Weights of a small transformer language model: untied embeddings.
MLP neurons of a small language model. Each row is named by its layer, matrix (up: input weights) and neuron, and shows model dimensions 16-143. Each number is 50 + 10 x the weight over its row's rms, rounded and kept within 0 to 99.
Before each neuron's rows, "fires on" lists the tokens most often at its 100 highest values on Wikipedia text that the model never trained on.

fires on: " |", " ", " −"
L5.up130:45 38 48 28 56 45 43 47 61 59 48 48 63 55 43 51 50 56 35 54 63 40 48 65 61 37 31 40 57 48 57 70 36 58 52 60 40 38 57 32 57 65 44 58 50 48 55 65 59 47 34 54 28 70 52 37 47 50 65 61 35 35 52 54 51 51 64 59 80 49 52 56 34 53 56 53 61 56 56 40 57 69 61 38 49 53 47 60 53 68 50 41 61 48 48 38 48 64 48 44 50 51 68 54 47 45 47 48 52 64 46 49 63 57 66 48 51 66 55 58 55 48 50 47 45 55 50 68

fires on: ",", " his", " N", " that"
L5.up435:68 67 50 35 66 41 54 51 50 69 51 39 51 56 59 53 52 47 57 68 57 52 34 47 52 55 46 56 59 49 42 59 41 56 33 62 47 45 61 58 42 52 28 51 37 60 45 72 45 46 47 43 55 33 52 43 41 41 71 50 42 46 54 46 49 50 49 61 36 43 29 47 67 38 49 36 54 40 49 60 61 35 40 53 54 51 51 47 39 42 58 35 55 45 44 41 43 60 56 48 54 53 65 35 47 30 48 48 46 56 53 42 39 41 57 46 53 69 48 59 45 55 60 46 49 55 29 47

fires on: "-", "/", "–"
L8.up357:43 38 38 50 42 29 41 53 59 56 53 43 52 38 41 53 49 45 40 31 48 49 45 54 54 41 55 63 49 24 47 52 45 55 53 73 54 51 55 62 44 51 33 39 46 75 64 45 45 46 58 52 27 42 48 32 35 55 52 56 24 59 50 38 66 70 48 40 57 40 41 59 61 64 57 45 54 44 70 39 47 56 29 43 43 65 52 37 43 50 55 52 56 48 37 47 49 56 60 57 52 29 49 49 50 31 25 56 46 66 34 55 49 35 43 56 61 44 45 44 44 42 68 42 48 49 70 51

fires on: " to", " at", " for", " of", " under", " by"
L5.up299:54 51 46 54 68 51 63 49 59 44 65 48 48 52 52 47 33 69 44 46 59 49 38 60 50 42 33 44 24 52 62 39 45 57 38 51 53 89 55 46 47 44 61 52 60 40 42 63 50 48 44 42 46 43 25 34 51 43 59 39 50 33 42 52 52 39 73 41 42 58 47 40 59 53 44 59 48 49 46 54 54 44 48 65 50 49 47 38 54 41 52 54 53 48 46 51 54 59 59 50 37 39 55 68 60 39 63 52 42 43 49 40 61 49 47 43 47 53 57 39 53 50 53 47 37 43 48 67

fires on: " in", " on", " by", " election", "ps"
L3.up39:45 63 26 54 70 55 54 44 53 52 49 55 46 68 38 44 32 74 72 48 54 51 45 36 34 54 40 63 51 55 55 53 46 63 50 43 47 38 48 37 40 62 46 46 46 80 54 40 70 66 58 28 44 37 25 46 43 59 52 48 44 53 58 35 45 41 51 49 56 48 60 56 55 59 55 51 52 54 69 43 40 50 53 55 53 52 33 27 36 47 32 38 49 38 30 68 51 58 48 50 40 47 47 51 49 61 48 54 60 49 55 60 47 53 40 51 34 37 34 59 56 49 51 33 65 59 62 54

fires on: " of", "″", " and"
L3.up486:41 35 51 60 51 42 52 31 53 71 65 43 55 49 54 43 59 66 42 64 59 51 42 48 36 32 57 44 40 43 46 52 47 61 44 54 49 46 52 41 41 59 51 64 51 51 32 59 49 34 27 19 52 38 58 28 57 48 62 59 28 44 58 50 47 44 50 24 60 56 47 69 40 36 39 59 49 38 42 67 33 60 52 66 43 61 38 58 61 43 49 49 34 54 46 40 36 50 62 46 40 43 73 48 59 50 56 43 59 48 63 49 43 54 53 50 56 53 51 39 61 61 47 38 52 57 40 46

fires on: "4", "6", "8", "9", "3", "5"
L3.up181:56 51 52 57 57 58 70 41 45 41 43 43 45 40 48 44 44 58 44 61 28 51 24 54 47 36 49 38 59 42 51 49 51 59 34 67 45 52 50 69 60 43 51 60 41 52 66 41 58 40 45 50 45 42 23 38 51 47 55 39 60 50 60 32 56 55 51 30 35 33 61 63 45 44 51 58 53 60 45 50 46 47 44 55 38 65 38 61 62 34 53 46 53 46 53 45 43 61 75 58 52 50 47 46 80 52 39 49 43 49 54 58 34 30 47 47 51 59 33 55 57 62 56 47 26 44 47 47

fires on: " "
L3.up260:24 53 36 58 30 52 50 50 53 51 53 55 48 50 46 48 54 54 59 52 49 58 56 54 31 58 44 57 48 36 54 50 42 50 52 42 48 44 40 64 64 46 54 62 51 42 32 43 59 54 44 34 36 37 46 45 50 45 57 60 43 55 61 39 43 37 56 44 61 51 62 60 42 46 39 51 44 52 52 59 51 58 44 43 51 49 31 49 63 36 42 51 31 57 43 54 56 40 50 43 52 43 42 52 58 55 50 48 60 41 90 54 53 47 46 57 57 51 52 63 58 76 52 38 47 60 32 51

fires on: " of", ".", "0", "1", "5", "2"
L6.up177:37 52 33 63 48 49 47 50 40 56 56 36 56 44 42 40 55 50 51 56 48 65 39 51 42 50 47 33 49 37 46 56 36 58 49 48 61 60 59 46 53 65 60 55 44 58 56 66 66 44 37 46 57 57 36 42 46 46 55 56 51 38 31 57 56 53 32 48 39 43 41 50 37 48 66 58 52 55 46 51 41 60 36 67 40 56 54 47 57 56 29 34 44 56 51 53 38 47 68 40 64 39 50 59 72 60 56 38 55 49 62 51 48 45 53 43 41 42 35 39 48 35 56 33 51 66 29 49

fires on: " |", " of", ",", " that", ":"
L3.up35:43 61 28 45 66 73 64 52 60 53 51 45 55 62 55 47 58 47 48 56 44 50 33 56 47 53 50 38 53 52 58 55 47 61 35 48 35 54 30 62 25 39 63 55 43 49 51 47 48 63 55 61 55 40 41 23 25 29 62 59 44 39 55 42 45 50 69 36 57 56 51 55 38 38 47 57 75 33 46 49 33 61 56 58 52 54 40 39 55 37 44 44 44 43 34 53 34 51 69 39 54 44 68 46 63 36 46 36 61 58 43 45 49 58 58 58 58 70 54 69 52 52 60 37 58 47 52 61

fires on: "\n", ":", "=", " Jim", " Tom"
L5.up289:66 67 54 47 54 68 42 57 45 47 51 35 48 50 41 54 61 48 44 58 49 64 37 39 61 65 40 37 53 28 58 76 53 67 49 49 39 61 64 63 56 50 33 65 47 41 57 56 59 37 50 41 45 52 47 36 41 55 53 61 53 44 39 66 57 50 68 43 45 69 55 45 62 56 55 60 49 40 54 52 27 59 28 76 67 51 43 65 44 70 52 39 46 31 34 47 48 52 48 46 43 47 62 47 53 34 43 57 60 60 53 38 57 44 51 61 50 50 49 36 44 47 54 52 38 49 69 45

fires on: " there", " acc", " dis", " un", " so", " need"
L3.up408:55 75 55 39 48 64 65 55 47 44 61 32 51 46 72 53 42 45 48 56 50 54 52 32 66 47 44 69 49 58 56 56 69 53 49 41 35 32 39 40 27 34 29 52 38 61 39 48 55 55 48 51 50 51 42 60 43 39 55 52 40 69 62 49 48 42 63 46 38 41 55 58 58 43 47 41 35 59 47 71 11 52 49 44 52 55 31 36 39 47 51 45 37 56 50 53 52 44 64 46 38 58 58 42 49 52 59 45 54 39 51 38 50 49 49 60 38 37 36 49 56 59 57 29 39 56 39 45

fires on: " ", ".", "4"
L3.up362:50 46 43 49 42 46 73 23 51 51 54 32 51 50 41 47 43 57 42 35 60 60 47 43 45 60 51 57 48 25 59 77 39 52 51 27 38 36 53 45 52 47 32 64 47 46 40 42 76 33 44 41 44 47 61 58 50 49 46 53 49 54 59 51 34 62 57 42 46 36 55 52 45 34 44 54 46 45 43 59 30 59 40 54 49 47 38 41 57 62 52 53 27 44 17 52 56 48 59 57 55 42 46 45 45 53 51 47 63 42 71 50 56 41 36 51 68 48 51 56 62 61 50 44 55 50 54 51

fires on: "'", ":", "',", ",", " /"
L6.up162:45 44 67 56 41 51 57 47 41 39 35 44 47 48 49 46 64 35 66 50 63 61 68 36 44 67 48 44 32 49 57 47 54 39 55 45 53 66 46 68 50 40 48 41 53 55 42 42 50 40 49 58 55 49 57 51 38 48 52 68 42 55 54 50 50 51 45 64 50 58 53 58 67 42 64 53 42 21 55 51 33 51 46 51 42 41 48 40 38 73 59 47 40 57 39 60 48 48 63 51 40 32 43 54 56 51 47 29 55 58 50 59 47 38 54 54 52 35 37 28 41 49 51 46 43 44 50 53

fires on: " |", ":", ",", "-"
L10.up27:37 45 55 50 54 38 38 33 52 39 42 44 35 57 45 48 63 28 44 51 56 48 57 54 60 38 29 65 47 57 61 61 39 43 47 61 43 63 56 57 60 53 39 36 59 47 55 52 47 34 51 42 44 44 48 66 45 34 56 56 60 41 51 56 64 44 52 54 60 62 49 54 64 45 55 53 42 27 65 33 53 69 48 71 56 43 59 54 50 52 51 32 38 54 47 39 54 44 62 47 41 51 53 47 70 55 47 53 44 45 54 50 60 52 47 46 24 56 35 39 41 46 61 59 52 55 51 45

fires on: " the", " un", " m", " of", ":", " American"
L8.up131:58 56 43 47 45 49 60 53 54 56 49 17 33 76 48 35 47 59 36 47 42 60 45 48 61 75 28 55 63 35 43 55 42 66 47 63 41 46 61 58 51 44 45 52 30 57 52 63 58 63 53 34 47 47 48 50 40 79 45 55 28 65 52 51 55 63 51 51 35 34 47 62 35 43 49 34 64 72 51 67 53 46 52 40 54 60 38 45 40 26 51 40 53 40 69 57 43 57 52 40 41 36 54 66 54 23 55 32 57 46 67 50 30 49 39 66 62 34 50 60 60 61 45 49 51 54 57 50

fires on: "-", "/", "–", "—", " \""
L6.up370:34 40 40 51 46 48 54 39 49 54 55 47 52 53 53 50 53 65 54 50 49 63 41 44 61 42 35 56 52 35 58 65 47 56 54 67 55 52 56 56 40 53 45 51 41 64 50 51 55 32 38 58 53 41 51 19 53 52 48 49 55 51 43 37 63 60 44 44 43 59 45 56 59 58 70 48 49 59 47 52 57 52 42 55 32 41 54 53 25 53 40 59 34 46 39 60 52 37 76 44 33 47 51 53 48 39 49 39 34 46 40 58 55 50 69 44 41 46 34 49 32 36 71 32 46 65 51 58

fires on: " to", " of", " on", " in", "s"
L9.up216:46 57 42 58 68 45 40 48 41 55 68 48 47 61 61 44 52 66 66 68 52 44 51 36 51 50 40 59 46 43 51 62 43 67 54 46 34 60 53 41 39 64 49 32 46 62 29 60 62 54 46 52 50 37 35 18 51 36 47 46 52 43 62 53 35 42 71 63 47 53 35 72 52 50 60 59 45 62 52 52 66 65 59 81 40 50 54 42 46 57 44 48 57 62 39 55 53 71 54 42 57 38 37 71 51 52 50 48 58 58 35 50 64 57 60 43 40 67 42 38 64 57 51 58 43 56 45 27

fires on: " un", " over", " about", "ed", " great"
L3.up334:47 55 34 72 32 46 59 48 62 68 46 34 53 50 63 41 31 70 30 46 45 44 51 49 55 38 27 42 53 45 42 49 33 60 32 53 39 39 35 71 42 56 39 45 45 48 50 55 60 52 56 44 50 53 46 59 38 63 56 49 46 59 61 51 43 57 47 48 55 46 57 47 47 53 60 41 50 57 49 51 46 40 58 45 58 63 35 38 41 52 49 72 46 27 53 54 50 66 54 52 50 42 46 54 51 27 55 34 66 64 51 56 45 51 54 41 37 37 41 42 55 61 47 55 41 57 44 52

fires on: "9", "8", "7", ":", "6"
L3.up306:58 64 40 55 42 53 69 50 53 58 55 49 36 53 54 55 41 71 57 57 48 48 51 55 33 42 40 35 67 38 54 62 44 61 26 38 46 46 34 42 57 59 66 56 39 52 63 31 65 47 57 59 42 54 46 36 38 58 50 42 46 41 53 45 61 46 54 38 51 39 59 70 49 38 44 48 72 43 46 71 28 59 42 52 46 69 49 41 71 46 44 61 42 31 41 38 54 73 56 52 48 41 52 40 62 62 41 48 61 39 44 51 55 38 43 71 48 57 53 54 74 55 40 40 43 40 43 46

fires on: " on", "On", ":", " by", " office"
L5.up292:47 53 39 57 65 58 47 35 50 50 46 42 71 54 60 43 41 65 57 47 51 45 44 37 41 42 50 36 55 49 71 44 18 53 40 49 54 46 58 42 46 76 67 40 56 68 61 44 53 49 52 47 46 37 55 41 32 47 57 41 44 56 59 42 55 45 72 60 45 58 56 36 45 59 50 56 67 69 70 43 46 55 46 45 53 55 37 44 49 50 54 39 46 41 50 60 50 64 56 50 48 50 60 57 62 48 54 47 64 44 41 39 39 46 52 44 50 45 37 58 49 64 52 35 41 39 62 63

fires on: ",", " g", " d", " son", " s", " II"
L8.up476:32 44 42 51 58 43 49 32 69 59 65 56 49 32 57 57 48 56 70 39 57 38 41 36 53 45 36 64 46 59 45 43 63 49 60 70 50 45 56 39 21 64 43 39 47 69 53 46 47 41 61 53 42 41 55 45 46 62 64 55 44 60 52 39 48 69 42 43 51 46 37 57 58 55 45 50 54 41 48 51 25 45 36 47 58 55 49 57 43 60 52 39 52 53 51 47 47 53 45 56 43 31 59 43 46 46 38 57 53 54 40 47 57 49 54 69 57 52 46 42 74 50 44 47 57 47 52 48

fires on: " more", " most", " very", " un", " rather", " too"
L3.up469:68 50 39 44 44 43 60 45 52 52 45 38 62 62 57 59 41 48 45 58 27 59 48 42 60 43 44 35 66 36 38 70 61 59 56 61 40 40 67 52 51 43 27 58 27 52 52 54 62 57 62 52 47 45 38 49 39 52 52 56 45 63 43 53 67 75 42 31 46 45 47 50 43 40 64 55 52 41 45 37 44 54 49 44 38 44 32 58 30 64 45 40 57 55 45 58 60 39 65 51 52 52 60 36 49 35 54 47 37 60 51 38 57 49 32 60 48 36 30 47 54 58 48 36 45 49 51 46

fires on: " |", " ", ";", " W", " k", " G"
L9.up125:54 63 33 49 29 39 47 54 57 58 44 52 46 39 44 39 33 65 52 62 54 55 54 47 47 35 51 55 50 62 52 46 48 75 54 63 50 57 20 60 55 36 37 57 44 57 44 59 65 38 39 50 12 57 50 54 52 38 65 52 60 39 68 24 59 54 70 40 49 62 43 44 46 46 58 52 35 67 56 62 56 60 51 45 55 64 54 52 45 53 53 62 38 45 51 41 65 44 43 56 52 41 38 44 54 62 52 63 48 38 67 53 52 56 56 52 51 56 46 48 51 65 42 64 45 52 47 47

fires on: " with", " G", " of", ":", " by", " into"
L3.up354:32 61 45 77 55 42 65 35 65 53 53 35 42 25 56 56 72 52 38 56 36 48 45 38 54 39 54 50 44 42 44 43 58 61 35 52 52 47 57 49 66 65 42 43 49 56 52 55 51 37 33 33 52 49 58 35 54 42 59 62 61 51 67 43 53 65 62 35 55 46 43 49 39 35 64 43 50 58 47 45 48 49 48 60 45 55 59 39 51 59 43 58 39 55 38 43 52 56 54 42 60 24 62 48 46 64 47 52 51 57 63 54 04 50 75 58 30 27 31 45 42 66 56 52 64 52 43 60

fires on: " ", "\n", "2", "3"
L6.up100:44 49 51 46 51 54 51 50 36 50 49 57 46 56 52 57 55 58 34 79 47 48 43 41 38 60 54 44 59 18 46 52 53 67 55 73 47 43 55 57 47 43 41 56 50 46 55 67 51 51 56 53 20 48 43 52 53 56 41 62 46 62 59 29 41 61 67 29 30 56 43 51 62 49 33 40 40 63 63 63 39 59 41 44 39 63 53 52 52 56 71 52 30 45 48 51 55 43 42 55 54 68 29 48 57 60 32 50 48 49 62 56 46 32 43 60 56 64 51 50 54 59 55 45 56 60 46 62

fires on: "o", " of", ".", "-", "e", "ve"
L6.up226:57 56 50 54 44 46 60 39 68 61 58 63 58 30 50 57 38 34 60 41 51 44 37 39 67 49 51 50 48 51 53 51 58 53 43 69 52 36 43 55 35 53 37 42 38 63 56 66 64 51 43 43 52 62 54 40 31 48 50 42 42 56 56 38 58 69 48 48 63 34 52 69 34 54 53 38 52 53 42 52 43 67 55 42 58 73 52 50 38 44 43 37 62 43 37 42 50 50 59 45 44 20 52 28 50 49 44 39 48 37 37 45 59 60 46 63 41 31 44 60 38 38 65 41 62 45 65 66

fires on: "-", "st", ",", ")"
L6.up235:61 38 56 56 35 39 30 48 66 47 49 48 55 57 46 54 43 55 40 54 54 46 33 45 50 53 28 61 60 46 65 47 44 47 57 74 45 51 35 41 52 49 51 51 40 52 54 64 50 52 49 55 36 52 44 46 52 61 62 45 37 58 63 45 64 68 43 45 48 51 35 50 45 72 46 46 60 56 61 46 64 65 41 46 48 60 39 37 47 55 35 59 71 58 41 29 73 53 53 44 37 50 56 57 54 50 22 52 35 51 44 37 60 38 54 63 37 57 66 58 48 32 43 49 50 52 46 57

fires on: " that", ",", "l", "L", "c", " L"
L6.up168:51 65 39 38 56 72 40 65 55 49 61 38 57 54 68 47 53 47 53 60 60 32 43 45 52 48 45 36 50 43 59 56 39 66 47 49 37 61 51 54 39 55 57 43 37 37 56 60 45 47 54 42 54 49 55 38 54 52 40 51 60 57 52 59 40 47 41 53 35 59 36 50 58 33 59 43 50 37 42 47 41 45 50 44 57 49 35 48 39 53 46 62 64 70 50 26 47 56 39 47 63 38 48 60 53 33 55 46 58 40 56 40 62 40 63 45 54 46 54 72 58 56 58 33 47 47 33 59

fires on: " un", " pro", "ac"
L3.up454:57 51 49 54 49 59 41 57 41 58 46 43 51 61 65 48 31 70 51 52 40 54 39 58 50 36 30 68 66 49 41 63 47 51 60 64 55 31 46 56 31 51 50 42 36 55 48 56 50 52 51 51 48 58 38 62 45 56 44 51 50 65 38 62 62 46 49 35 43 40 54 49 45 37 66 46 49 60 48 58 43 44 40 30 38 60 46 55 47 38 49 44 61 49 58 74 56 47 53 51 46 43 49 49 53 43 50 45 51 49 48 58 58 33 59 60 33 45 41 54 51 43 53 38 33 50 42 49

fires on: " p", " rel", " aff", " and", ",", " P"
L8.up299:40 59 28 65 52 50 51 28 48 45 53 45 53 47 70 63 48 77 40 50 45 45 52 49 53 50 54 75 73 53 38 58 53 50 44 63 43 34 69 45 56 55 57 49 51 42 56 69 33 48 44 56 53 53 40 32 56 53 37 51 51 39 60 41 61 47 49 49 44 45 54 44 53 55 37 47 44 39 51 60 45 31 48 66 36 46 44 47 53 38 44 37 37 34 56 32 40 66 59 45 52 50 35 49 54 43 23 60 43 52 52 49 43 37 55 54 41 62 42 53 41 47 58 40 31 63 56 51

fires on: "=", "\n", " the", " B", "|", "ad"
L6.up67:68 38 51 64 57 50 53 40 76 55 53 38 47 48 39 41 56 47 38 53 52 43 41 55 40 35 46 26 39 38 53 56 62 85 45 63 51 51 51 61 52 53 45 33 40 44 63 55 58 46 42 28 36 49 44 62 56 65 63 65 38 56 55 35 59 71 53 50 50 48 42 45 64 47 75 34 64 61 56 43 52 57 39 41 41 44 59 47 41 57 52 55 52 30 51 29 46 54 52 46 61 44 47 46 54 43 42 47 66 69 50 43 50 47 56 50 55 43 60 52 31 59 30 70 53 61 56 75

fires on: " of", "-", " ", " the", "+", " in"
L3.up124:50 32 67 70 43 33 56 23 47 61 52 41 54 43 42 61 34 64 48 43 67 59 38 34 38 34 49 44 36 47 45 36 51 57 50 57 71 52 45 38 50 66 55 58 42 55 42 40 53 42 49 30 49 57 48 42 52 53 53 60 42 50 53 51 52 67 44 43 56 43 37 60 70 64 70 51 50 52 53 47 49 59 46 68 44 73 42 43 58 43 43 66 52 38 52 58 53 40 61 41 53 37 55 63 51 55 42 39 43 53 52 39 46 50 26 41 43 42 40 38 25 45 58 48 65 63 35 60

fires on: " and", " also", " ", " he", " then"
L8.up259:48 66 44 50 54 66 49 51 60 70 60 41 72 55 49 52 50 49 57 73 43 46 53 47 67 42 42 25 48 49 41 53 47 56 48 46 44 40 59 23 49 47 60 44 57 64 42 30 62 50 52 35 50 52 54 51 37 56 46 51 35 59 48 57 52 58 51 58 55 53 55 61 67 20 42 37 37 49 56 38 75 44 45 64 30 46 48 45 52 53 63 45 54 54 49 80 47 62 56 58 42 65 48 31 45 46 50 46 57 47 53 40 41 53 55 52 48 54 31 58 51 54 50 34 52 55 30 53

fires on: "-", "/", ":"
L5.up305:51 48 39 60 31 55 40 58 43 47 57 34 47 48 44 49 59 50 59 57 40 63 42 45 43 45 33 38 70 30 42 52 57 74 56 56 50 57 57 53 48 53 46 47 51 42 40 70 67 36 35 60 44 49 45 41 41 47 53 48 55 48 60 39 56 45 60 50 41 49 42 44 46 48 46 55 48 66 41 58 40 63 42 50 64 44 54 52 37 50 34 38 38 48 40 38 64 49 53 44 48 41 49 57 56 49 51 66 50 57 54 61 59 45 68 42 52 60 37 57 40 56 72 41 44 57 36 57

fires on: " from", " of", ":", "="
L3.up459:78 58 45 59 67 63 65 49 61 45 67 50 59 46 61 70 38 55 50 50 56 45 41 36 66 48 36 38 41 40 59 70 64 44 39 41 46 64 44 56 42 49 48 50 33 50 62 55 70 34 49 55 44 60 51 56 48 59 59 53 46 56 77 37 40 62 64 32 40 48 45 57 42 47 55 48 65 49 48 51 39 53 57 72 60 66 52 62 64 51 54 46 41 30 36 30 35 59 35 45 51 36 60 53 63 42 35 38 59 69 50 42 50 51 45 61 55 44 52 45 55 55 43 55 63 56 47 56

fires on: " ", "s", " of", "os", " |", "T"
L5.up25:59 45 47 44 48 48 45 54 51 70 56 48 60 53 39 54 31 46 48 57 63 59 51 49 61 54 47 30 53 49 58 69 59 57 27 54 43 51 39 31 41 55 39 53 57 27 48 86 53 45 39 56 25 54 47 47 51 34 48 56 45 48 61 41 36 66 58 54 49 28 55 52 56 55 54 54 44 63 68 53 59 66 51 48 58 45 58 41 68 47 75 61 47 42 35 36 33 34 41 48 55 45 36 38 45 47 52 51 45 51 60 41 54 55 58 42 49 53 63 33 56 57 46 48 77 74 40 56

fires on: " L"
L3.up125:44 40 43 53 30 43 49 44 66 64 59 49 71 55 61 46 47 54 53 73 47 45 45 51 39 49 41 44 55 43 37 50 42 55 48 68 72 66 59 53 45 55 56 50 50 69 54 47 55 51 36 36 41 72 50 26 60 53 63 68 60 41 72 62 49 43 49 44 45 52 54 60 50 52 48 31 39 35 49 45 47 42 52 58 42 68 45 51 53 40 49 57 63 36 26 48 65 64 54 51 54 21 40 51 46 41 48 25 53 52 51 53 53 48 61 54 33 65 43 52 52 36 56 47 51 58 56 49

fires on: ".", "6", "aw", "1"
L9.up212:40 53 45 58 45 48 53 33 36 51 46 45 44 59 49 52 47 46 55 56 61 53 32 40 44 55 55 56 43 37 59 54 44 62 52 68 43 53 65 47 49 46 56 46 49 64 53 50 53 60 66 38 52 56 37 48 43 40 54 55 64 58 48 52 55 57 65 46 53 50 57 48 45 52 65 39 50 40 44 66 56 58 27 62 57 46 51 57 63 44 43 28 35 37 53 57 56 37 73 47 47 48 58 37 60 56 51 45 39 38 57 32 54 27 41 67 53 60 34 43 47 59 60 37 36 56 37 64

fires on: "\n", " ="
L5.up335:48 50 54 44 51 66 61 46 54 71 60 46 61 62 41 61 64 55 47 62 54 44 35 52 39 65 43 34 50 39 53 59 52 62 50 67 44 50 57 24 51 45 46 46 41 47 53 67 52 55 49 49 30 53 36 50 40 60 40 61 36 47 48 39 49 79 55 30 47 39 50 65 64 40 50 51 73 51 66 47 32 57 49 48 58 57 55 56 41 62 64 55 41 45 46 42 41 40 53 68 44 58 58 56 50 39 34 32 62 70 47 54 46 51 71 59 55 42 42 49 60 53 39 53 52 51 62 57

fires on: " a", " or", " an", " called", " of", " /"
L5.up217:31 41 42 70 52 60 52 55 53 59 67 27 51 55 44 51 39 57 55 57 53 44 50 57 56 45 62 37 34 50 63 62 71 54 40 55 62 64 48 39 49 57 49 53 49 55 41 55 46 46 48 52 51 40 41 46 47 59 53 55 42 40 60 23 43 78 47 35 40 48 53 73 56 60 56 68 51 48 54 54 50 46 42 45 57 62 49 49 46 29 45 60 56 47 21 46 42 49 64 39 30 40 54 59 61 39 56 43 55 56 64 45 63 53 50 38 46 53 50 45 59 63 57 39 49 61 45 72

fires on: "-", "ov", "enc", "z", "ter"
L9.up480:43 54 38 50 62 53 42 54 41 44 46 42 63 50 64 60 42 62 69 50 49 41 46 57 53 32 46 43 55 36 56 69 41 62 49 56 25 52 50 53 33 62 65 52 49 53 57 69 50 41 49 56 39 31 53 40 47 93 44 71 40 59 43 51 60 62 41 56 56 44 50 47 58 51 48 32 58 40 72 39 46 41 37 44 49 46 45 57 50 55 54 48 48 52 58 38 63 55 42 55 36 39 47 51 51 29 52 36 52 50 41 53 55 24 43 61 55 47 41 30 49 46 70 54 56 46 53 65

fires on: "-", ",", " and", " or", " pro"
L9.up19:53 61 32 56 64 46 44 46 46 49 38 43 61 38 58 39 32 58 55 54 42 55 42 49 55 41 21 48 61 55 49 41 57 57 43 68 45 47 43 63 37 46 49 45 42 45 47 42 42 55 56 59 59 54 46 21 39 60 61 44 61 63 52 42 52 66 43 47 40 36 43 62 58 39 40 47 55 55 41 45 54 48 45 56 42 46 54 53 49 30 57 46 53 74 56 69 62 42 57 38 39 47 45 27 54 42 40 54 34 40 49 62 38 54 47 60 43 59 32 67 52 45 57 47 47 40 43 46

fires on: " but", " and", " he", " who", "\n"
L9.up387:59 51 41 57 56 62 49 44 53 31 48 41 52 63 58 57 68 52 56 73 37 50 55 65 60 55 52 36 51 35 76 38 53 37 44 44 43 61 43 37 56 53 80 31 54 43 49 49 65 56 40 49 48 32 56 57 43 62 54 47 45 62 54 48 48 31 61 46 55 56 36 44 46 38 67 42 47 36 44 41 51 48 43 63 41 50 50 47 40 50 65 47 50 43 57 62 51 59 58 66 42 42 49 48 48 59 56 42 61 38 41 39 60 55 44 58 49 58 34 51 47 57 51 48 47 66 49 41

fires on: " ", " and", " to", " with", "–", " /"
L6.up368:36 40 31 69 40 35 48 25 55 47 61 31 36 53 33 41 50 52 52 55 40 51 39 50 42 48 43 54 43 51 46 53 49 57 50 54 53 50 53 48 50 50 71 57 39 48 40 62 56 46 32 51 60 60 34 32 59 51 59 54 50 30 44 43 58 55 44 38 40 61 62 58 37 39 57 60 58 47 39 51 59 58 49 36 33 55 54 63 49 47 45 56 46 55 53 27 38 53 60 33 61 30 49 46 64 48 53 52 41 46 65 46 38 42 57 58 30 40 44 39 62 68 45 34 43 44 39 54

fires on: " ", ".", " $", " which", "6", ")."
L8.up227:51 73 28 40 56 51 48 43 31 48 32 44 63 62 41 36 57 46 43 60 36 56 41 52 54 71 50 49 48 50 45 45 44 53 52 49 37 61 70 48 40 56 50 48 49 57 54 49 73 62 41 45 54 55 36 47 49 41 44 50 62 67 46 35 61 61 52 53 44 47 37 42 49 36 58 46 49 51 48 58 45 56 53 47 29 49 48 66 50 52 28 51 45 47 49 54 50 57 67 51 41 54 45 39 63 39 44 42 51 41 54 23 50 44 57 55 51 43 40 35 49 39 48 35 41 54 29 44

fires on: " most", ":", " c", " of", " five", " Australian"
L5.up466:33 62 37 52 61 38 64 46 60 49 49 29 54 53 62 50 40 60 47 71 54 48 50 57 52 47 45 56 42 38 51 70 49 49 37 61 48 39 57 45 57 43 61 67 31 47 49 69 46 49 54 43 55 37 45 23 50 56 49 46 46 70 48 49 60 69 55 35 54 43 57 66 48 41 48 51 61 54 47 64 39 58 24 46 27 71 33 36 61 53 57 55 43 52 56 42 45 55 59 41 47 40 61 62 58 57 56 39 41 69 61 60 39 32 45 65 58 59 47 52 51 57 44 39 49 63 45 53